Part of a small language model's weights.
Architecture: RMSNorm before each block, rotary positions, no biases in attention or MLP, untied embeddings.
MLP neurons of a small language model. Each row is named by its layer, matrix (gate and up: input weights) and neuron, and shows model dimensions 160-287. Each number is 500 + 40 x the weight over its row's rms, rounded and kept within 0 to 999. Numbers have three digits each. A neuron's up and down rows have the sign that makes its largest values positive.
After each neuron's rows, "fires after" lists the tokens most often just before its 100 highest values on Wikipedia text that the model never trained on; "fires on" lists the tokens most often at its 100 highest values on Wikipedia text that the model never trained on.

L4.gate10:482524520524466423438544479512472444478550486488462522482529511470480516564467506496465545553503500465477534503487581500505525484539537489591452489525533464522525452435495524463478477499477555498492448469513497411547580536507491495535572463496481526494456554464524458546403553408417540514528522523497489500541487407492526460500542481462582547455459502538506502558471561542535530553499
L4.up10:485487498434566474554531569498507466456519477490527475511562439492419460465543614486454453483453492447511492508448547476472533472557525559458501511488521478507496542488503494465483508490497520481507544414545547521500546534504515463521529513470513425483499529444505509496535477451416524493559476494410490451477551470575541481573524444510517468540449474510453516532504541525516462519479
fires after: " f", " re", " St", " com", " En", " an"
fires on: " inter", "oc", "act", "and", "ter", "fer"

L4.gate337:530533510432503483506495494513399487549498504442460480457504457480472525463503461584537548442470577453514502509448515527469599522566534575525489472555451529568483498510454477457505531452497550474562403443477558558416493480553494520468468477531479487515461485556459541506496429459463496599558583556565492534445548501513493483496474416479514508411543453490517536427511467504488441493515
L4.up337:531565507451456523432539433526533504512592446460477554527498499505495567519472437497481533503511540541501534552523434497504481488462486475478484539516479550481499552473508541483455529474534537501493414477423533479569564529463419363473498519456500519469448501562515547531547562526527531475503427492502460528538507438507487504473504543481494562508505510480558471495556438469460435414429
fires after: " Pre", " r", " d", "w", " e", "W"
fires on: "est", "ced", "h", "very", "ail", "ch"

L4.gate508:539558529478494454507495470464469532501516537529499552534407461525474549511480492470497450514508477570547492519435460458477432499450521504559506475446534516510427444531473547479487495497532478492528482517520494492579467512478501486511535435461505480493452579460531543545449494496458514499472500494490535536571547517529481485481500507492549525565567464572487517544458462519486514490509
L4.up508:497487446522529510520519554517509508484493490513505595448531517573472547489502425555452394494508445508499539531466547514527492556522490538576461505542510501489412524494452467433431551508488501458423506529556500544459478530499492487484523538512508507551505540440588454484507456524444461547467510528534619462516516549454490466565476455474501487573557481555496469535482479488472486585562
fires after: " P", "-", "ic", "ant", " C", "g"
fires on: "es", "on", "in", "op", "ier", "he"

L2.gate319:478517505528479403472501522548455523458492473451493506589549474491467526587456456465501454478594467464507463530564517484531550483494528465533561549489412481513488489570420499513564531487510503540565500516484560493515518485467554577470504542535421544441521522451483526521521520445484493552545498500513408473444522474472536502555516440508521467465506517511438491488502506507514502477457
L2.up319:470544479519467490504519525474495447484548499476454518549530519516524486476555532439462520550473465524549525531472466458526565470502493531482461505506459477530515440530528452511576583500517512478490519533529521494465486441510519484508504511537516535504474581505436534562554474496508492449543532486519460514498470464504569478524515541570526555505593567495479473429441459530503511359524
fires after: " the", " ", " The", " a", " Cent", "th"
fires on: " United", "se", "ver", "ral", "let"

L4.gate813:489554493546573524442472575563545497459448467487517514438514437547499502452523565489486511511515441541483496564485471512510487474435501532512470554514483481514494480474460494490545424455420515602485449494554482543511488492513479468498510543500420496504550449481523505499473434513517546553487445497557448476565527511502488516456585518467593504531558515528481492553504563487500568499557
L4.up813:471484454481458571506529496494523459557517567528481407556538547510527492483508534435449510516431511489537476422478524479541518543459448471518544469441481533510516470556524541509538443458439511524457552448519468463517488518451458567486516414518508511484471455529473475473513469508579538464460562482498534467476500624479536519543532464524483478439492479425478494503537508463522468539441
fires after: "m", " m", " comm", " em", "am", "a"
fires on: "and", "ost", "ust", "ud", "ia", "ore"

L4.gate606:540525471500533479498532515536496435550549494473480473505532473509494559506498506564428514527435506546529500529392489554421465588524448507444570522541444522501491487461451481473461457487486500504517458509508547543435540469533449491468544531475537506484489554527509546491516455471502521527559526484560628528530499502488485560541471473444514560455450528509455437480534476517519503528505
L4.up606:534431486515434511494495504489512492505507523539560473449472480415505520454470464528507473498519525470473539453570512485596524578430532514517478410472508443470451577528483435490507464470510518448524510518504503454554486558525538523512519529519475520502450440525426440436514532562516447481524492593471502495448458526515484451545517461491529534594543517526492480524463531503497532456493
fires after: "er", "r", "ru", " rec", "en", " R"
fires on: "ot", "ag", "ct", "om", ".", "d"

L4.gate38:574541491454494446477415486547524450480484461498487555490499494562522524522552548566543414520593493502475580553499520502433577506525509563557546462477513519541439459514503495535508398497573461462512505491534528480506585477575450501461483513484482540462518519486528511542514489509464470486527530476511461556475596466445474560455451385464464502425558502554546483480476471372569483492573
L4.up38:503518491489504502452473515550502483540418532538519481548520479425494468521456495546463500529521478481467469452435496427539468497515543520497539438510412544551475507580571455534520569529442512566514538525467528477564440454463562379511499520484579496505532516451490450448508520524526546476428495573477489524520492554507493530490530526516478492518453543577478422434471516475442419497488
fires after: " P", " p", " T", "ip", "P"
fires on: "et", " Pal", "it", "le", "al"

L4.gate617:485514459435545485483509509520486497485527446397500467489524491568589521501436540514530511528476432541457558518515503450496413558507552464427534457423551538523461489510399514487485509526453533564467446490449444576483477579467465525491528466461505570546529491471543559470497534552526547393505486512534531505516595497475517450480518492552480530496504532480519519471528483485548537611456
L4.up617:496529545476507489462510461489427533514441533531555548496561449558413532553510498478490499519473474431454572533540509538536523540508516459523560438497486482529479519484424414473529506471537526486464502618493505527533505480556612447556526439477514411497408568431488430527499525521428550489560459548529457522458545491480429476533551514506502450510516518499422534528565552470556461552465
fires after: "ount", "ad", " T", " Al", " Th", "el"
fires on: "i", "y", "amil", "ural", "ti", "-"

L4.gate30:477474542562538510454426495548451470430579551562498554458505474503449471568474435521500507545486500504503526482499531506469417482466521463532456521477455512480459551478501528447490459491534508485543451516521588531510445450567521527581445450523549544533517445505501495518610488552441505556504441520512568517500505475491558545418503485414526559497534592532541486547488492484536517520520
L4.up30:399525480562500471529550511451496552571452545603481470534540478462526506553576509540529532526540485558484468496501510472511492465478530466465496567484516463601507511480485498534558616451515503535495505454573508485488510442523453525463432515576453507516533542502487460489529518487491547504509436504523500472458525497485478517483525434551516535464477477515445507522470514492471536503468
fires after: "ch", "and", "is", "ud", "it", "ath"
fires on: "d", "u", "ol", " |", "f", "nd"

L4.gate383:520517506565512451472538469481462471492504497550537477431493526591542522516450484481537454545510513484518534474496479525502497516514590477547505474500462490485530468526589493487523534494500504551440558507471458459491521467432475534483486552512465463451422521435487465526479547516492587430473490530461468474529486515509479501542491552489457555504528564475470425479555491463533480481505
L4.up383:495535580505443462482545470510477591465503604528496478479449484445568500534499505519455509478490563452514469497517481501454480529450547472473569495486484514453468494559489512478578467500446531527515576570546532519525445509485521553469505523524546492425511528480468431505582502479532489474583499517529503485464463465493474513492512516524525455494485444446532535516431495486526550472490
fires after: " p", " m", " tr", "at", " P", " gr"
fires on: "ust", "air", "ost", "form", "ound", "og"

L4.gate547:499571491621551453498524532573441560465493400458443471530534528478530529488510476444558532491495485489543512565455451462439498489445523473481400508428493504528441482526508484572488473490507533524498438487515454499442524510532395461440479523399507563543435486462509501454438535487453501468580492413524535474520519505495567464510520512470475476511494513477496512500507464531511520517518
L4.up547:556556543490496535493442501560594479525532532465509504499510450537506452516524414439566481501483512496431548546533448557562485447521462525567491457481442476556492472512552510509458493478397514516488560540381435474468475551520475525482484609477481495505477477429497478476485489507490465445460455476490501453532495452505436532486515482517475481478489510448485511526531535520550514450526
fires after: " r", " Br", "19", "H", "L", " c"
fires on: "L", "m", "ig", "ank", "v", "ather"

L4.gate148:436568467451517503536477478547511458579523434460489488451520491514494551465498462502484527561553583516524484429487504505507544468489471466481472541434541453502512431481591509542509498475496480591486451558532527457496492428478556489457502452550467484469551520548491557501504496472496475521523512484499451536506555518495573519496526499496401519520500522556550477450513517447547466479569
L4.up148:489461551431467505497520541537499454486422451525497549580483464475543505453443564512503482512519548468552458484431567484489539489447503544533509538494490473530494467502577450540479508490556477412483461436498520475548566525528488477531465545530529465553407543462442535533512526381473521527470548491515476496505522498549426457462479553514551461509516528521490503579395505473486438479483
fires after: " Z", "y", " K", " ty", "z"
fires on: "ap", "p", "od", "ol", "r", "op"

L4.gate464:552504534445446496453496513531487460500548482507496544479505467505475478446477427570516518554462495490561488437499544497530481453503515513507494468471451492496567436530462482520475489452412569520513498513554534540484508547458461565447578492521506444454511542451514526503464508454501532524602444503539515471433466472411463561430401388454559555478455523497502527558491465468545466569491
L4.up464:511513500523513457456532468482466493522519566474505480528582450531486463506545467535588512553500491519572468510517446526464520484494432528492522460535462436497536472526491471486508434537477516486391523485522470608517495535486494496494501483476541416511514436464496484475406481507495476462536494497581455467467434478438449530471530444476502555540426519510450500546521416480405523505478
fires after: ")", "\n\n", " |\n\n", "ed", " is", "ten"
fires on: "=", " is", " by", " a"

L4.gate319:516548495463494476473470462510572460534556533470502493475453508453485543554511480504427486485514430486516557546510499524535520484568560521530482556531496419500538609487495481540586428487536499500519504479501608448447562488547541483504533534514473503490556510536504494546553466505540456538523539539412505517458507466456494535505633504511559575510547516521566533529472477455519475479544
L4.up319:525481534515526574529509527516451524465520423408565440541552474525564524525506488585487537440500457412542520483423461550495468479436516529536438523506513492496496520565540500461403427549492568480531546557547436485453533427520586509458548504524455574493570512520534517496465531438470478458521571503496490481533536537513519462529481426480437513441536519487544456425533450474509480530508
fires after: " f", "et", "t", "at", " t", "sp"
fires on: "ter", "ann", "hy", "ap", "ew"

L4.gate830:546473540541437506459539412465532471457459552521386512524530548485474496471499520425460568478463567589423455475498434557501439552470604514565510473572500566467528463468500529471437485535460446535508457492457532501505498565507476482508459499481493545476518516548468469488517489499485472462435481505500531522512481490544511498478540594479541568551552456562505472495525488518491522540507
L4.up830:541459490487446487474521519586481475483502623566468503393423467518524500470410481477490485516573489471497497482491442465486450436488516462466543535501599487537518484528487521468449590528386529535516476543448473475490528542460466514515481558508443462492512535497459509482560531594508551549468452551430539444447533515547484500567521486457493460510485520532449540420461480465439491476515
fires after: " M", " l", " Comm", " comm", "r", "al"
fires on: "it", "en", "est", "–", "up"

L2.gate280:483502539489488468457468460505493541500551556485470457440500485514434453397499550452436489532536582508560588483559446453582472565543487527472452468459503479565516549588449513517463513538524538490510595528489576486501540541544503466522544585451586460484484562443561468584487471508510500501523507479495514482442452549459491616442496497443536474488556529663473503455521494533542483475482
L2.up280:529528393482511508516439490512530544498540462452430531532483462501514491536500494466543477507503550460440513596466499510463493516494473464454462444487467516602440487510538466446424468498530479458525472532544460533479510505457458444471459536464418583494538539403501486391477547473502510475509474544553457420565446442506450514604468499434531500502536521520440576429503552502475467473480
fires after: " \"", ".\n\n", "S", "\n\n", "==", "==\n"
fires on: "G", "W", "h", "e", "g", "ig"

L2.gate56:500464455453587420463516496518463524483482471485440561542448549470495610495496464524487473483440468499570481549508481478496553546494484500503436496517469519544469479546527430516420527506535534490591527531506525544512488475459519502492481463486470583480445487443432445561498500539482487516504430527566463508481478497510454534507464521490533505490476498451511551515451434535510527481473
L2.up56:458451573527534506454475465568455467527477537489552511582484467579521510501539392511514444488505501430468498522524517453419403464516482558502484524466497465444473470499514490559590476498503504440462428493552538493476500513443450468429534447477514477536464463510470551508462470549495502491468541468432593530555485520432502519563511478524514473489529547511526464544468457503499447495518
fires after: " to", " can", " have", " will", " would", " may"
fires on: " be", " been"

L2.gate628:514562483464544533462509541532554474545525529566443484459573546424499615503498470474535525451549546470509526499436441511546498488454464484511547542525537514521553570575464508559515498511501506499491525439505532517482515512457386471493538481484478474506467462461431513509516478458503532532545525512527482458542575544521405462542540506484408512528500567479528538505522610459519472487543
L2.up628:487464501551443512482438487402535480434532503493541525487567499508501501491534508570511504499492535476505509481490486472511481546514519470460453442499419571578445432478539535466492496478485527520503503514455536426562517527488532578478520482418426576460505484522559468488481473496514531513411536494470436526488561559490552498534451559414536502479573470463573484506408504459519479462471
fires after: " ", "-", " ."
fires on: "9", "8", "7", "1", "6"

L4.gate204:399505543399494536481519497452476492517481424493463453456524533493490573493498493552544536514508568531488474470465520477503525490587518533500506450465506523504471469545533523492561539483526512472519581554423468448494449449549434525483452430561444595549544554443518543546515505517498400479525534494549466486488485642479483468544569493431507518492533479456447506547588493536518480440509
L4.up204:527568504462493522536513436508484480493478422560523514522520495536479466469491566541543500446636514545476524534568549557530473476517487544482501542506458498542537480474443520538456547603548483503488481430528454589555538550463468410468427533515491474528486552503463567527561500563470467441504565460509471496579494500443519520455519564477462489530523546551460552441479559568543476442476
fires after: " S", " h", " s", "S", " H", " ass"
fires on: "at", "y", "ent", "ist", " sub"

L2.gate114:490488397483503478394538521542571508505490537502561533502564518511468561528524493494402468502565491538487542499540494491476468469495494413516564432489496467465499506463529493471471496406542542427556456483397494523533446481438492449455540484450493523492493451470468526510531525485439475549490426511488513541438575562539531543501530471490489426503522529463427448502509475505506467451493
L2.up114:483514451463451497517570525574528536548513536488520447463488485507512420471489535450503488462513562511531515462451517364437406508526530473524494458398525552503508562494453448494520454504471501498531534489548492504574485486482484555491468479531526475441494475506436540447526515479488553452471497571475448462517485455577498508549548570529545507498487531482497487455476490589494395493480
fires after: " a", " the", " A", " an", "A"
fires on: " act", " member", "j", " iss"

L4.gate139:443487533501435506485452548525485512428513432509507519432537462505450489487505563543515565463477487540471480545461507523478510540516600555502495503449462491496498525469574578445508388499584459473451490455513539521518535536457515500481466485486477504489509573480546529566498495459505499461524532430532531503497495453463400502500502457452531480524467495497488511493493491526497476568461
L4.up139:535525570482467463506527545521550483498492471535439528492448461581371509556471461479509503529479519533436506536557499551505477508448420548528526525548513497538548499471535501524450517607507524407437498536524542501521498568491451511435535450511536533539472449426548424447507559522489536465439506486524578494528465570491493422599504529558566504457542498486486443534577517528514484544509
fires after: " inv", " app", "m", "im", "qu", "om"
fires on: "ar", "est", "ers", "oin", "rop"

L2.gate161:547527577522486430550503592544529500486498461507477542391598496471491503501570400523558529447538450516545516499538511460472527528458551495504423468533428523523447510595480477531554463536519606486491496524528491522530497425510504448468503477457408535385532509526476542491518503491456442516471521444507517487525422505485474490468471532524496516519508426542554528539480450519558487491500
L2.up161:476465551570558508562503487517492540460467521551506439549446502452418482471562521493545546528421501577533503551455502542552465441521484517459528471538499508493566512491536542522523455488493572524497439482503539501423495486576412436513497485416513485513469455500488530504550496561526485527416512522486497494541498459491444387499512512490540515486447475607504492552466520519475504534512
fires after: ")", ",", " D", "ed", "s", " st"
fires on: " is", " said", " such", "ate", " by", " will"

L4.gate286:538559535495479461569564447536485496529515517451514534520408463421452488489549435416493461499586492489508512548510470516495531511490503459573482500480511484507527434453607531547461504462491488441485543516514504538477570474474422519456516502470529571489502466558512533578550529503459481504495449462528490512466535522542477509510558482472554571500498517515455455535455464455556525533444
L4.up286:523518532442425444495522503503498492524472554503570515466515507493547521537482459511463452510479533504458496472511455481472549462472482415564424514482536524443463501488488504499566450535436496513505566510417495503514538522437397509523599479541441471468541414603437543469413475462495527470500465456455531507542525517468548482518466496551527515496432475479523588414531491545500451577517
fires after: " N", " L", " s", " l", " S"
fires on: "E", "ite", "ame", "aw", "ong", "er"

L2.gate613:490559491460492538486464484434460476435455531500431550544474483482477491515524476503490498484543561554486532509512534525479532510510500525619509452471526391523439438490515493458519485494524451517519556473520448489522530539502461577437424532548529507495539538456506522577474555412526521536543555452530453465476557562476516581492522444484673477451507543488506482472475504418506461510446
L2.up613:499524476510459471499523488495512478519514427397481508525489496549498475482508501460478474512492549530508498593473505511551502521488526542557503458558483525535489522530518534494486480450599490462459501472502514523556510547464518545483437518453511500491587539537423484418495481509604454470552497463506524518572516503556478431485514474561502575571495509587512491416534438544583442499446
fires after: " |", "|", ":", "0"
fires on: " \"", ";\n"

L4.gate318:492516525463491468501523558511468470525619457489437514522471460574550569472398489559489468597557460508492553466494471519553525463489520485497474449584462499537451540571476457485527526444472586424512536537518520502514522499482466453476552509519476542462529528437523496495466534473507483435533474529463503524464500423473509419577427465553538479507597563531469521480550493533519458521581
L4.up318:473568485477455427543527510513447528472551471452480555492521540574418487478495580503436546430506516438492463522496476435437526426611452493419535473463514531453530542488506521444512441507518489439512558511468496473551487493504484523474487453482490518491392541415476473499474422418601561464485502444483454484494540450488479485547529474508493478551486487473471472461456525563511495553503
fires after: " ex", " cons", "it", " cont", "qu", " occ"
fires on: "ist", "amp", "her", "ary", "ival", " appear"

L4.gate723:534501515453504487528498503566452523537470471463506490493447528503540514476546488457445560491547468527538514562536496580456524496554506545571492558527498526502521453507539511494458533487519470511495529534497503519616456510518510462516524431467460520533511501471566480528470512422528482516551539417539510501470559525525510555500511515464543495428540567530565492416440452466445542548498
L4.up723:429514510466491441441417447477523451484516420463434507507478553412509398451483420504474495498465510453514538482491572491518506525505519595523523516492541434487449515480585516524473504527514450445482530528596495469520456439443469390568500510517549448530497472517504527511503563471500443506508463484552421544436542441458480482512479517624453515509472517499468497490432545424532489435464
fires after: " B", "ed", " P", " W", " K", " M"
fires on: " by", "ens", "os", "ert", "ent", "ier"

L2.gate724:503471520538534480434451485501467507513535504545492502522535423546483476576463550490484381471561530511538466572479495527426500513480526570532489477561466503550498486537501539455463518527513489461475436490517436522565565504531547466539565507550488554549489456467565479507496475468504450490514500564515504459482513562597519528541492446479507516475533544480471569491463459531419498538470
L2.up724:482467533485503454439443475502479511556548437544448520576554523520432436492473424500480459471511535581489515520544531491507532547560515554519506451461450547564422494506411508541581527518530473546579520523512521428588499523469477439532519537526461490544488538474458489569505562542496503538430468516481454488442550578540437518504515487475586525482495499409543481500517564494536439494541
fires after: " the", " a", " The", ".\n\n"
fires on: "Th", " new", " Th", " Gen", "ch"

L4.gate4:465509543496522508473465557544536469501460508524449537437490529463489528496505516493552568486410538505456492484477464548531485570545511577493488535455563494504533486514549472514445489537518475572433537506547505545502440566510517527436415536489509521520461552498544481443550519517513485505434538499414450504495515449463561458565508520524467581566524467549494520485492544477514575411530
L4.up4:491522505511535514484510533466527480487482438443557513483545536504511477490496584535553473465547491494542587491530429515447535462575550498492520453496471474462460398556519506479527541495421496482523507579512532486432519528548452499506507472516520513492529594500483507452496463481452531559552527455466468491512374473564550511475565537513457515429482518493494499450464473560518467482557
fires after: " c", " C", " ind", "-", " S"
fires on: "iv", "irc", "ov", "if", " Born", "y"

L4.gate257:498495511488501504539487495478474453449431494502451527472448482476444507425490506504497531580515526542546474526549527489447431450489494576542490505518473502493501477514518515524484458517552434513516511550528502516495505543555450481501549370445467473566482492525565542518503446577488474548457512448474542512483497536545479454524436489507505484534506522481509505513495463551535545588512
L4.up257:545481508510497531489560554467536488498416486525512562471532488563458525492530516535493521552493495489492456503415538479572458483415530496539453469522509490532524518556538526487476491483473562569503496563489518466440432555531530498521463480490566496456496462559516540456596484595497477460565469476459507498492469473535501547431479510483459510523497580541536405573510509539498552490472
fires after: "ol", "r", "man", "h", "in", "erman"
fires on: "p", "n", "i", "ley", "m", "en"

L4.gate390:462521466434468541540425506486471477557430433484498508505471486500638494459445571563575543506537485524500433385472458486460510479510513506488557456519481510493394499519541583529531543449511507521504474548511483520627527435439500526490475474502527506507479549581527462492519501514470512592509381528479494518469480541616505559479483588483523476543550483519506472517532516447514479461481
L4.up390:480543535526478482476505510498480494477523591540556518492537481584516552518467484476502495559483516519497539545499522555447436453469489519580503593492560434485498529481504498449469556527439494497538528515496550502452460498398519505492536422451507465415476545466435539558406465447490511497527486494484461506539507507468511505501517454474503529420503473480465537553456561541434537563413
fires after: "ceed", " rec", "ch", "Th", " s", "at"
fires on: "ed", "og", "is", "ie", "iz"

L4.gate213:534535478492467438506525452563598479533504478446467486486518497516463461493502554552453511549513516473500442530439524524485549503475538531541457497461442492520510494506546551455536499503577539534493459503531474526504503451533504489432467492513518571453463483514568553473537546486540505506509560554531491462444435465477528450576581508464588518454545530560509501507482534411495480536459
L4.up213:484532464547497516552511505509483493432477553452502508431584596524546506460561532526510516500532537568480485454506472405535501460519536543513480509483524537564463497411509463529582464455568495572496434562547492482447528569535454493500490496510456526481457504431466505491376493481452561556411531543504518523424451528569535484520505473482502491529463513561624522431469487464502487548501
fires after: "ber", "d", "erg", "pl", " sp", "r"
fires on: "y", "g", "ay", ".", "ent", "it"

L4.gate51:488536514479538557479516473493539521456568499471519514526496504511486483496566463470503438471542483458478547507506492648509480452487540504542435517518400565545462525522542531493438517511593503514523490447546433464479457531531490448436470496532506476577478483488481525545515477541376439516508632497485522556516527453478472557505497486527506525530527576489452520494524491410541509459492
L4.up51:469515531513476490517522542506511491482469482436499535508440421508458538549531465514543524548523486538487462485520511501531441519532494498472516574480484491480524550494515405482531388417497509472497443523494565487523457541447481521514430586459497531512551538563503485490511469402468509480429455488481537495466547514494431553453524493434450581488466430474568449457499523484487575469551
fires after: " P", "ed", " p", " V", " v", "ip"
fires on: "et", " by", "otes", "l", "at", "ts"

L4.gate418:452529478581482542477536505512556560471389551465520490476433485520546550545526504500550447487493461470458468581504528423452494495550574550481533510493529497502522485487494532502539482532509512489498380496561509499514502510531449524499568504441456468493558518502510522514493459497491519572463511509481543442494513499548550550502502502556608493473517500450532521497517466428526530496518
L4.up418:514498484501495365507526475474481516564478420497443507467586489450522529478435463492421500469453479518518517527429463515533553535476480515545489433584466489442545525476516462566462560483550533489445546496564523412473480518510582492527528481493552516562577548527437480533577428490514479491510468521473525557579557426441454517513540549484504535560533447504453458518515513537527558508489
fires after: " V", "st", " P", "b", "ev"
fires on: "et", "ant", "ol", "an", "el"

L4.gate87:541489481497461519549454483487526451558539471575445526499505476488450553437425532551449535512464588467486562544428502426524588491491525460501498473523573493475477563524529534499495530571512544520568508493504547506499528467464530411540469450432497480467438515522466534513524532488478496498471499558442510475479480463571484546571525541454540500500500464398530504407444499498534498487499
L4.up87:539492451402490534462458538479482428558519415508519407509471507566535520518591487503521453455539473483471492492463613493519434531510493497533574514493520426477523507561531543522496529523548492547490471494516468485517544503499383444522486547541530511494511481435526524486497524447489504455440412516500587472496478472563457520581557495525487526492395483500550533517486496454516478458439
fires after: " l", " p", " L", " Off", "p"
fires on: "ic", "ack", "ly", "ric", "ec"

L2.gate690:470500499545481461528444473438452532533515504489474504458510450549475461482508471528498490573438489421456421520550558514544489514509439540569541568480400464492513466485495469572498485582509402529492544529503479444466472513502515538480547539500479560509578491515446380555501496505512487509460505520499442599541479476483408541540456440550496487565497497537461504499474534466492544419516
L2.up690:501516554412527473553549499499473536529567513491437550508465534458573492461494502565472510513441475557485530524488562524543519605541509497475529491492502522490446491562468503555471488503508462511502539472463525585566539527491516566504475467499487527464477442359549452471558526467472476486497503504506552539494492533543520452521512485532563535545579482500544512476484395527505462509463
fires after: ",", ")", ".", " but", " as", " where"
fires on: " he", " it", " is", " ent", " It", " they"

L2.gate779:563538564509433538435552461487475433516563434524454524585546489527499509543446534506561419469520482510543562509505434485548545552429489542538563486409536492497490559491406492495552513513469495501521438547489455523545514512482479495507509480533414534456492444427523518495532518501430431472533474507525476476444530462488545475549517503519559511531475491388547509550457489454544493512484
L2.up779:439517463544509525493453523493476452522529534501458507446488459495434559502538459545443576437525488542462455498518552462460535522521521498527495460510487452511528482430498560523466512459520479423501533528486428460514493471478516537498461544421494517459488577568538500512490461488447466529518438504477495481486508564510537478532428429484507507595412481514546515437520518481498567430471
fires after: " f", " the", " a", " his"
fires on: " following", " int", "ind", " more", "ew", " time"

L4.gate467:452497552453569494445487499503566414512508442484464500495412552498494549502494439464500468535472457491458581444520517481515544513559522534558467513537472440519524512481521505528423459543542562511456472543499544435578506464499487432425554443518564508444434502477620546436539535521550536494534506502530540479478459528489565548441547475523509475497558506526516497499449457459526473558490
L4.up467:456434478489529409545516425499555464444538512413485479547537541486459493517526509525518473516508511463512482575520502458536515558493530469525452456563493507514568528492441534502476478442538437483504465451506529478510481524513524480554549479495467459418515527511534516509487594554544509482495514500523520477438449475475472388446552556515476514453552412467492532514451504508532481464419
fires after: " M", " K", " m", " B", "M"
fires on: "h", " Mc", "uch", "is", " Sch"